{
  "positions": "rope",
  "lr_mult_qkv": 0.7,
  "lr_head": 0.0156,
  "final_lr_fraction": 0.1
}
MLP neurons of a small language model. Each row is named by its layer, matrix (gate and up: input weights) and neuron, and shows model dimensions 0-191. Each number is 500 + 25 x the weight over its row's rms, rounded and kept within 0 to 999. Numbers have three digits each. A neuron's up and down rows have the sign that makes its largest values positive.
A block is one neuron, or neurons of one layer that tend to fire together. After each block is what it responds to, as a language model described it from the Wikipedia text at the highest values.

L11.gate9:489489493480427497472482471550490481481511555458499533512472507442504539442495502496515478478528489477520526512501470474479521512503549471487514502523458471528517467509459499544504471520492504508488520477498509490520477480497527518491486495519481527501492533522506519474468561532486549488542524501507488476554457550530548532511493514467532488485531496475516534481551506506500517524494469518503502522519525498502494510492541509488466467488444498498502495478491493521475501514474463527516491498500479449514477518498491523498455554468522482516477512531520542507488505514479485493
L11.up9:454519476526485447535478455503472486505500536466524485494473514477526502443490503472537442479520476506541519513500486483497498517498459485468521521511535563502519517490538513525517486489501473488556519462473547495466480471514501514482499512491485479482498497496521483495509518487467468505497497510479481483479443498502488472484458483497450533438504511545506520517498500473510481541500498502500515541558511479468487515482469505475497536456482556489468505505533524515512482501512536523501509522529507513508509477512497556508488489511499505470516511454482515487520542571513492502
L11.gate55:455523495487485454511484529510468520488523510468559509455456563487474533478520512526488499486518496489522548562520514504497560486491514488498494542521529527501516486487437521494494543492461546512489506484484501536524515467549514513498548447490503501484505472528514521482541509509480480494524493486533512511504496478480504472485483510534478473528500472517506507501497465481542504520483472502472522483567514527523498521517471561514481463524489496495503491469515487529464521506503539533494478510502493493507512530474476478507516479446463474485488486492545526495493511536521475493
L11.up55:491478542491546488497524503471477463516519493509525526519506477522503477503470520509512489506497529494519521501478516501513490474557479515506533490482500527458482494465524542550469503473499524480517528493517498473516505563526484460490516524521534467505484470495506546472571499454495494475517491465501556503466486465475504499502513496489523505457469504493459475513513483522491526523458539480519464514477470477472528540507477504471490480530503530476501535499485500511508474477530497459474474455511494461474503463517521436517475483512463491468535474505520533539475496491517522452
L11.gate87:487488515537514513508458469496487467512508478511503467489564517530459481459489496503482536449514498519508486525490491532499462496489514473529487485504542536479515490535518518532451514467520491486482501503539479452503481496483440481473513482467513458516489451508516477495527481566493484474497513492528489481523503442473514475508477478462500516542473461479475480490538487487474547526472463548486520487488523475441498514478498509467509490482488498488489505498502514510478538490523482524474480468525478493524482475498518532542488503512457476523518509502514472509524477495424477505
L11.up87:505421534483539522545495491542508506498463507495538495469512483509511526502545537509500487532520508514511516517493528533552523483479514508528492530488478497485480501470486543564500482477500516450510486484490519489513501529502438495475540506529472469503460511537476446513536487485467488514467523480507500510511502474492499462503498485527508499477479511499439492485526464520506537506549507482515532487501517504501505461488471484511495474540492482486489547513551500504448534486490492477536547482540487488510481539542511489490513466496476489505523505528483521480500488440490459499
L11.gate185:523485476477460463496485462502523480476529474487530439498487512476471470485503507504502523464500512488538489487518537457489487501529524504477509499500540497460464450484503503516508500466520503465486499496447504518507466508521523523448462513500481490491461506513490490489513524479481506520492515565481531497535493526492501471520521520522448498486516504509514491496552474550484488497527481519489555483463528490538493499498520481525489488514458501556528498537509524459498531492490483469449512517542467479484468488542577531485492453536497501445505489494492506504476492515513506482
L11.up185:500496503490502492520526461513480466479520572467491512455491514486488520479498503498514496489535487484498460553473528543475494546484499512488524479541509470506528470556497516498517474490494557547504512501529477496500523496480506511493482491493508507480494453510526508508535500548465503470506536519478494476552502505497505510469514480506461488534497513519468509469467464494503520488471496514497504468462476534475470507531467479478501540515514509521492536510492496557494489478474506471484438506507526507486458498500539486527521497486555440509457481522499463526442504544481520537
L11.gate189:479512506499495486461495475532519514492509473484488498500461508495455480476519493547524505488525515475522500459472496484507509488524479488521519553547439466484510504510529502509457479543474457514486540504536517472488505523487546560493520523500457526547533522462509528516481549461535516440482494513476498490503521517560492475474466461470522486546490448498501500507500501525495525520503473482463498497507482519502502539472535466515517493475477487494546487500472485511493473513454526528464548524505505528496510453470493512488510509541498519490471502470467525486501508492494474481
L11.up189:462503482504557477520491500474507521506537501517488575460494481500481467509514531531499506521470498475499524495492495483474469522465503472483500519460480466505541479486508476483447505518484530514500554496516510455528481488506520547491495488558521501470514507521485469513495531452532527517500564488463517555479512477494511483508506502510512510492531494509540519513526513493480505453488529481490508547525541518526451487515498506496547511505476520502494479548480473486516496468509526525540472476493505491526488504474466509520514517533498493468507479558493510465444528499524485553
L11.gate196:508488478464490438490499494560537502488473514525509469476518502484509523478471522520493505512535495449503468500473527516441514508550501501522539492474515486474526521459514487521538487485499504520517525524539480519476504468497473453512503482477479522536507523527465527471540491545529462477487475500532472534493467462546536502505477502520525546478504487504478528525465502540452506501507470563513517517516535455545498513494514515491502522498515479480473503467473454505479481458529527492511513505483490519506516527513529520492475452520521514535492478496521508526480485546491496521
L11.up196:504484453516501481492487486560519548513504503516477484510501490498514475495440501484495488506521453529493516518501521518480472456529513490501488443472522467487508529493514495545489452509468490504538515526482466491530522481536475514481531468484486509446487499538479505501514514544485479475498503523487477539508496482502542478490432534520506438521483491499493516449488506529460490531483467543516516498488486515475495490531467543479491517521479488502504462465508477515491517482456497467527504492514525525528529489499533551446489500481550514515507505452531526519499481544514473513
L11.gate421:499499485499502507525493477467489508509540462586516504514546477504526512480543584527498478499517496488518505473452456503546488519494543512491478526490498499495516492457529536551509560525478520512501533487458489469523473498524471468462477570471509477479514555501526523470504531474487490496505484495536505486474497495529483465493509520478490482467489454504509477453515506455506509492503494545481522460547483488484514501481499521529505523522514494483497499474514504463501547522526491515524515506542523504489487528513480506517473478482519464507463492482484506497462487503506501467
L11.up421:515496537504526449507460515506517518505495503462492479471487493539487481502540538502501538486498467471528485517478488513477511454525476476505471486524475523519546470504486513529507482483473506519542469463464526460534508508438545487521562504517503513447490500547487507533542538525475484497480516535489474528514482479489527515526497551483545472462498489502480503474470539505526540459468510509484460507516502477498509523508476524500521514553517522495500501534492474553467471483518493504507540525500474518503506501481564513503506507489495521530544511491544493488477504490484532496
L11.gate478:521515489494519506513490476532474540480547486480528533505496483525516483482480562482522484466530489509482497467463526509482511473505474514517510537504541501466505460471479497547441505521488508539535512512467508520481502487463515499485461483497467560511481473482527507485548503494461506509447526504502549476510462515505517472508447490443477518495466514506469495477545496502467564476458516498489530544517488516507495488505480515521491533521494446491523518544506523505470539466477471528497502492530480495490478464490497494525506479510506469462532496494513489495519535532479529523
L11.up478:535508464483484414471509516503468539512485463516482519478524496523500510485516532522507484494500507550490508478460513514512502512530518467513465531542541500511515525488454510509486497514464471502485526470514455428524523448495520467474530529463471479513469531526497511511526506495480474494478493504536505502510480490516501511529523492484483500513514546540498483492531497499464543485481511515465509512465494471478526478480453482508468540513484505472530480529513473513491477482501521496520544487478519468538453509456467553497446497491479478514525492521485520536487524534486523525
Responds to: Final word of institution names

L12.gate184:479500489486464507474477521511489550484484501528508485506451487525492513533466486499502518508457464523554523542515487506511497526467534480495492524481480513469491521512511505498532521465514536461514423509494489482485504552512533514453529453503518494470530507517494496497501496519544472490519500521487504551542521473549475501539492535508510471516520492533483484431521535463509537502493485455473537510510466537468484540490458509498474504499499469519516494541480493465483483536494483525507543482501491455510467540513476483495489478534547503505480490519511477513451497499506508508
L12.up184:483504502480492508495523479505478489470484489498510498566482511501505503515450491500487526497460474476504479454479486470475534495452532501543499526483513490516512480504480500536506549497484553512536424531502504518541526482498559518506513520493497498456526514562499536480465509460514502518538501524496488507522497541522508479529478524484502494481521437461497486491499552513485489502493531525503547448537514522513505468501484506485501471476496483507463552560514475460519524506466511487488476455479506485534478511535467483513499502458527482499490470479521516498485526470507491519
L12.gate232:476493474488500443509494494486476466528523532539459491513498487439514506489520543441537489475525479527529524479516456529451522476504473494467468492440512535526470485491469499510505498495488469532493485469466511513493476514510491513522494522513478545514507487515533477494531495493545517528503485470504494447503488475529476509498447510483512534505502519487495465513487495492505561523491516558508470522485493478512501468530534529482542544511496496491506524503510489499461465496447539506525486494457530508527498543537511515463525526510539500482476492498460524509532524497498479471
L12.up232:519522491537467470486496456503480537545467499508512477521484494486485485557494525502482520480464472488499506474515486481519468510545540517536501514486449493510521454495473499513510516505465518511480474502514487484472471510461501519445516506519491553460527470540530470544488484480479501473487510485458483546487515482471495502470518518574531483483455458511499481544491483462502513506504522497523485498483484548510461489492487466502460477516474494485519460526517523461481486472469511465512532537499538492515483476474544468462511492518487476498515457506507523514500498488455508534
L12.gate277:517494491438505495523492496522457492484462517550449502512501475498458563484471453519489504481515495501512487485502479491480443504538483514482527505488512511518526457493470533525511562518498462531520545509534435472488528509487470472504485488509480486509493505548493505560464505528544488492512527506501507497546495493510499504522524518477522470485464493496461439502512474427519524493501521538490544523477512476500500490477465505473479481485474527521455484515519478495516507515461481486520499493508535510503478454503531490525459499542465510538516509515496497502512513520490497497
L12.up277:542498494462478483464461496522500494467488497502535496530500502502479502498522505517486520523531453476495506467453461480504429527508480475530479528481462491526495485474482475521494483457538476533507499509540464456522501458492537517484461469455469508498521495523491504507432492524539509514460512519478498546516528482514475535536504496499466477497502505496500464468497484459512561507549467557482491519527483517477491530487539504500503476518487502523513554477518474469499490521515519480473499498509524525510500498528454541500492520512497506510468463464509509490469500548503511475
L12.gate457:470510517451484513532469498489486493480458514485493526503468543492445493479444456480486516521491447474486541499473482452481473523495517510499528536475467518520478472476522509559509508495544466553493482508527520468501494493518511476511482499534477503474519500505484525525500515473502503469481489476527523514509515477523512546484467516454486493463530487474510439543500479480502513511475459509478479525497514513489493519512480437489517507562509490508480513477550520524528509468506504459533488499478492493517468520529498438530514486518458503520516493461472471512516469520485506485
L12.up457:517500530456498464496502504468496496469499524484523540502541541446473508519496508494508518491506458494537512471531444488435480520467459503474489525499477493486472509507498470496484479465522493549527512501485485487516466485504505462527469504534530482505495525518490493553471468517499512474485479564524506533547504478503496504498509519524519542530540513476488503552504506506490560556503488510466487525516509516492453540522476463460505516516496501532506553478509530535512513494481500513525502500495502501520487523492532460463507539548464479509532494460503473502502508539493535508
Responds to: Plural noun endings

L9.gate236:522519481520524533455479474470524514523484487508497524510440513501516502508496515480503560492495522492486473518486536535508514499542528514482494516502478528512526547510464488494484515500509519478514476481497477518550503477436472514446505459528521501509488505507480551511470488502459498524469496482522504515513551434510482483511468464427473498507520484527487513507446550531516523496529469473498484451490506488488450513545472545470510463493490446518444501493507488511487510497485510511511497491471487505519475543523525487473491493496522484487502485500510536557516525504511489503
L9.up236:541517496432543543478479546506508529472459449489477524499487486520537477502507526476485486504495566500515519456491508480500493523487504484455506546507516475520490543535497469487507497487503509508495548476539502504535475553466478459491470502549494520500551495508498510507505517491518506493470448519473507529461473512510469509496500503502472556491542507511482520495508508544575493509497493482505469462519467506501511456514495542528525493503511506480479524525524531488552501482502520484500519469524530527495500500476503531490503529484547492494507497443484508527491497534495491532
L9.gate366:525523492493530497472487524470506496521559464478504520481462477523479468508466564470470512483499530510463497464506546488512500507501522495453527515500513473530525493509482494540481517465512514463529487507507462507535473516467505529469497524509526505506504494476539492474522479522467501495454510504505464498513514476541482564486508481436506484542486497503487521520471513525543468498520494523468484486573469471490499505517459482478468498474509481548484505459501499478540493520468505480484509522467501515541503494496553500482475539535491514473509497488487503540470541473530461503
L9.up366:536514534482501483478489520459540491495544465480471509480458502505494455492545522510479507500501518509477500472500529485489481543487485560502481515522501462532512482469489489506494505484486492491520493453531483488491485523472504509460512522457499474512490506469506460506536478569528478495490517511493501494481469458529521540524466485486535511504505506515481484491492558518503483478513519551481477468519499449530465489556520516490490469504517511547457504464497457482515466493504528477479482549489486530551469515493556485499504535483495493494488482479493482530425501481497468505
Responds to: Surname as sentence subject

L11.gate117:482492549524457470485518532470476535517507497465516498476489497508494501493545500480481483472509502482487491492511512447477542479561537502489459524472495456512471516515512467501530550478502523454472545531548498477539529484492508470484524543477485498462527510541531535508485518508511455487511520519464482490529474512508475569541513508467485519487535493479455462486517478483475493537499483482506466497467441516510476518512536538476502534462460484499491497526510486535502512502495515489461478534493518477519518487521484481516485507448485492519483528496505507509527471514528499482
L11.up117:464481514499527497505455509523474472507545477471495476491486501512504523528513500476549529492523474474505502478499467530429525529577480474529491520494466493541487490505505482485538509513491482495483487457491534498474486471469519483494513524471465523505542494479491497465537535487516479515503514493525475488478448467469487501460469466481522495544517436515507503484499503534470531460477501472537492498489546476508498506554523532474532493535481530508486544512505512545495493503523533487508503514475502490497510514541506536471534510493515529491505477509496499523455492560522470537
L11.gate155:491515505563499527516538535501490529524532484497525489485467486504479541519533512462455523469462518504513471493478554543484488516565465493464464532486475474497500508453494512486492495458480490520493546485514495546508493512486493484473537505505514520517537481492513512529474489494471486511476519506527457565519516480485497488466488487492523465492451466492524508535512491502521503482509504455532488499501463520508464493516511492450550513536478456492514510470513458512500491454508527508451465502458536485521524493531500530524483507479513508512511462528501530523463528504535520503
L11.up155:521467455482501494459526474470520473531505475495451513496513499518526510507467543469497520507481495487466484480492487551502492510536520511487514515457487535519515520508488504507511490513485532470473527491501473460492460505483507490497493543542479502498498448463498511509499487517504482521563462527526550449484497508527475515552486530520503512441532491525494496519509491499491525510542492515479472508484457492469462479501505557505507476556501487523489513516525477516473498467488532503517482540479519551480517478525516475539463483496556496477513523532531544485503524557486520480
L11.gate167:551500449497464535487533501500481456475490537472520507475507507506466514471461479438487453496507500520498522488544514505515519521477535505476568477508479482461494521452514481527492478509512515477500472517521498501524481498471530550489501503473505528512503527525493483514499519485513491515490514506499530463500505475494518551480483521510478473504482521526485520508445463552543461532536494471507548487504514450507525521518490532529535478463549502481448503507502509489523498507466508469481449474464469498510502488500504459478491481492509539497523504497523466509457490511525448488
L11.up167:500533542541528499502549490497507487517523522522508503506473546468498536479519510488496503521495490461541487441460537538503480527516553473547475502450471460503464487474441524511486509503449528525503466521495499499491488457477472508514471509477526515475539503493531466463475485488494473546480534511526490540485463506506482473479484499510518507485483544513485493563496493477475505509486495474500521514541466490549458460494480516480497504517470488517516523512507508472538545483506526500506481498501514521511544498484540528507505474498522494545492470502497527558485511498478478522
L11.gate241:464497504458474452523489538544514479447479502501523492468480484468495520484457531546467537501503498479451493510500549524508529488508500521489508475532515471511507480484501518549525507456509503494494470506501491501499451496494534484483461499511494518472521503523529450476483494496495516482491516505490465532533485480455484519447436525490471475485503535508493531501530526498503527485505534505512552495521491493486518528538467521474523483502490503498526472497487472467555468528473512517539489476479473548526493542500455495520456468558484491487501477487523502511476529504463529500
L11.up241:521512460472494467492521507444462479491541519470454497507521500528506466475468520472462546463498581487513500491510482497475478469505522490497507541500436496484514483501519467536510469523497530533478540486500509464502494503486493522509524512502512512505499535501510512470504515527518539478508480451519489508437495487531512509491503525474483516547478525529481516516442478530509477513505482515484467516490487442520530456556503501500514521531488486483551487500514497537479520519504518539526494512463490497472478488505478515520528521492482427517473532510475505462492534489495500515
L11.gate319:502496500513469514520517496509494504507481501515496486499482508476502551529462509534520449523506510490486531478527535523461466508488518508517558471462532486549513522497481521537531525500498477489529471514512506509482489485484472530493498499528479518455486500502473491507501499490530506486476504559484487464494516478542558483485519456467490503491493452503472507543487457479503535502531473474497505487463501464473473547514525544530491522559471520504473476482522522502508472503529520494480520499526545502500566506550534514518456483520531497542478536516508488490490501446445491478
L11.up319:532542505510484503531515517487515486497493521487556527516469484476506483507523536481474518482539496515516487487498526461464510549454506489463485512502491485540546503490550514562519500508469499462504494561490508463461510485497483547532494520497517495477499523477464522506531497510478494487429469504506483506475528585499472493477480500506506499480483520504476525562486480535486484502486471483530501489533490481465480502488516520511512504506497489546466487558521504499546510512506505509450490546507515503533527487540467545552497486511502505530510504464516526544511507511498516494
L11.gate369:523496516533543565466513500490519487524508510519502514521483480483486520516512520483523523485479476501546475479492486526524499481501519499522503512517509547517488472543488462540542493541476511457475517532495454537568473515460491514460508506520491485504460528498479520491468481493483528510459472513532505517451496516510443480491548505433502512521522487521499487545526492470563519482459489516515518481527493507450465492501500479487488513517475513420503480518473496482474481486471506488499495503495525505517538509534533476443503467515508504494485498486526488521487508464510499511
L11.up369:471519484471476497463535489468516500477484467490543496474492510540544518530519501489491486514484548511509504495475495504480500495502527504446479519458513549490495511509507505541492440508491498465484545506484456506520488496466525503449484476476467479511488508513470569475488527531495475497470510513542461526512533496466490492509539454495498513518496515499517499515475468557535487539511474539521518485532524524486477509496520489547506465496468496489464535500521477518502465505483528497533521537465483512477495530503522505489489421519509454503475446502513463542480494507487519502
L11.gate391:509488447495482497495495522534494484467457505555474514527492496552547554483521501473537493493517493518513519514512546535464466493531503481508522469442514502506544519491466511534507485523477464527529514521470461477495513473479504446509470518504501488550519520455465478516466484529551477492477521506539497506461529508490490510494492456525499522524464475484543500484530483516477515497528491479514515531518504478482494526487529481452509510517522535498454543536501490500504512483509537486490487532560497508543502493493479476502489480511529493517485503480522499545511508516449494459
L11.up391:524486546495522505508476532506493468517499521494518479467493504540526523555517526498543503491514501513499506524527472504489467516522537507514484523506476514491507550469474468469503457476458526465514431507460481496572436481488466481496503508484511492489497509495514463478473557524519475516533501486550489481530544542483488479523469476499518484527509560477517500519486503485472482461474499484524449485536513510481509535520525468472518486499496478514517485506512490481530463492553527543501501484495532466518512535473507499509502456499518532488524480464532477529493500473505496499
L11.gate461:542481533474513518455501515486547502518496534509523495562456499520550486482542474455488496481517499522492514479472503497478565515514493477448467507517503501503534533494491464522485513475495527466505450530521440478485498492465534501494521504471514487506499482527503513501517473510450504469480535517510513462470461484485518530453517479478466537484518531509496480504453490474543469525506482526500529498532479531494495477529478513485500492544547484510543486509512482497504473549506520506496506457508506516476498473503541486481508499486534528469491482533504519555509496514482448511
L11.up461:515501479569510494492520486554502516509535513519490459495504499481477481473489539472570494500512477469521523471523508498503506497542452557534493488461468479468489500480500488502468497527463529446515460460511482478524473477496487540443531476490509522546442511499528484489466473525505484498514528502472554482478477506503490506474484521470486451483521481530511494511511478510497469528498514537501491489507519457486496493519479540477487554507519504476473463482539506498489472498428507518512490551490503496520460500503540479498506489515501472497504501523528509515525525525515518514
Responds to: Entity name endings

L9.gate178:456527478500542484491497534509517509499528547504517490561497518525490496490453473531514505522483523527542495483538542499477521497511507456462492504515511488515465463522505512519473482527473503506445516506500523483527503493492492550455533469545505475526448505525487521510483517537488503477521508498478507467548477458501491534453514522446478473479451473483483510521503521503510504488495501464536555514542535466538491503519472476467500536506452480519520482509514536475499494536536503497534489468492461542506479459481497497508469504511517476511473528501494494505470481502496481457
L9.up178:470529473484525505488537469536492479476517510490544517501512458486498461488498515510496490491511493533493480521479492517501511515472485520527487446459495501485491542475565516554480514554480510558522506458467509459506527481494498485516522522488517519491467461494504490485493519508465494473505502494513457516516488445475489479481483511498532509471512522551537433500529487519497502508502540466514497504480508464515489511465526508487530484503482459503523503507491465508543510463507504479523538549500467483482488538445463517483511477557497482464477493491506494524490551460519493451
L9.gate477:520497494469516498521526457506462515475525509455512482543460487543496525469494553512525520488500557491501537503497552495505502499482507534508468487504498531475515491505535537480488531482571516538530543524522506502470476511504505517478507478522502489475493519496488457500521548534481511482487500496525478499523407447468503493511497473516509532555496499472516501538525499505497490480510548532522530516497461470492497518442497525541506483470502522521524495519522516472496541460515481458504506474490498539519480478482544467495509499484515499458511478479487486513506499464514518514
L9.up477:480512486515502494493549491519528494481496509496515458514495495484472509479481484497495541504504494541522536466516504506478502503511536481492490490522469505543523465534518453529480503540551563512499466519524519516486480496477532481524508465573496479482478513501495486482504514459509468462545492468470493497486476486524471483472525545508492559476467500510465450511474458508490472510515505503525512512481466496501510515482500497499492511488483497467521531508537531480536469514455520527530489541538486549473491519450472501521457513515511503521529518490456551533502466525447474504
Responds to: End of named phrases

L12.gate57:488461503520487451535474428485506504523480475479487507507492508484535526493506506508483519508495520511521450507495482568479483537524496480494487541436503474547496506478445538496470486461514521499502494505504491476508465522513481494496485545570502482523472493491526544485495478460510509511521502468515513533503518520508487472485472528545502472478484508469499498530491522463486525535461492550495494518490455495501527507526479540461498472487459497506546495500469486486525499488508512495463481497451557502495476531498525509529485526553503512519492472519489509475490517477463545471
L12.up57:491524476511519447471567498518526510515565516497509472469484496473491519519508533501436530460500521477506483510487513433516524508484511515502520475465515537545488484497482487527523509500512495481462535511514475519521470488497532540464466478494520490460483535504516498525518488533511527492471465502497489482499473470555527500482483457472504476501463486477524529489442497514497461525478476495462513519477506487494473485512498552482477470467483471501476510522521473505486480461507473473496518537471472509510513539491478507516482468524551520476520449487493507478509528494519442512
L12.gate282:546532527495506521507536498545523478473492533532538487547509514509540514528492514494474465522506485481504512505465480509501483537474497485502502459503535449492472561512435486504508487528526542507507514497502510506494529518485535483576468487487495521486549497480514471451536521478500464509488496519529506530499497465538479536458494474509490489487481504518488514541506520472484511515488503485476485472497481518513445486491521523464527518531460481491528469500515473491530499503522463496457509515437499487533521461510529491550499510520544483514517542519505511514494546464506485508
L12.up282:497515514541498501486527528459501488511477514483464551490523487516451522521509517520536554512540540518526529471477541522477502503540530506457455498481450524526545504449471506528545533537516497476455513479477504458482529488499482484453495507460498522521542472520508514504501482508501510476491526524473502544544520522472494533487496540477489500504518469496507511492485500460469506481506480487482456573503471496487516504536528519530474505539467498437510460506495481525517487476495558516482452504524510492482507477490491497510471528496511495512503516500499537478494502493501512480
L12.gate376:524502509467520535476520511489485503512519444440501482502438487523483501523472537490495501515467537491548519505533495561452506527528517506481493501515511474524498510519464519506475472491529488483531514541501474496562503487455508522440495473500474489482537512485540519511504521514494506450500531526481467556497517484513472458472501465528495459504533493510511527470498555551509494533485504483498516475497475459473453528512469504470480465494473498518521492507500494505522493501492524479475492509479522515525474502483509516530498485517509554490486481545484555502469526539496491484
L12.up376:471484511497498441499501457483526474500525472532482504505516493482482500522525491549521459512505496497472486486475499514511468505556526502455460525476480453500476490513484504533498505481511497495476510502477489495460471545492491468493472515500478460514490500480504544501510473480544511520507496514517465531489470545518503506534446521498498478525529459466490485534490509542486512504474494508516439517462471496483505486526524545461484491514460487504456470498479479499520489459478517465452490563474486526522515487508564483551485525495507493480510501532465473506456525500541542493
L12.gate491:515463499487512537448506475499540536519519409501499492482520508493475500490528502447499477507495519506469508498500481481470478520483533447496530529498504485497517507487420477484496496482494512496486538502536448435528511478476466503526519457515520509460483474504492495556506512470503545527506522530505533532538504508517496486483478508483490465476495527491495490474501502544515494526459481501511527496524482494465527513507494487500501518480514514550507475548500483478465533482547488494442510548462521552527522492516510540552493494489502515491492511505492504496531483519476499504
L12.up491:502500530499424499506516485480523515498497549485520500485476522479517484462547534497552492484496503476514501470504527551503532530530506504519510494494489513527495497478525527508520516532492499469486525493542490471477476477460481523460507556512560516477469489494511472503479531513459491496480532508481532502472511493478508514507466477502514477476484450459519494526482431525487526490520497517531508485504484447509472499514460487459475504492513420477505484512537488499517505480505491508457476515453476497483448464495505505547447524501514494508523510521457491509473525467525508514
Responds to: Clause subject before verb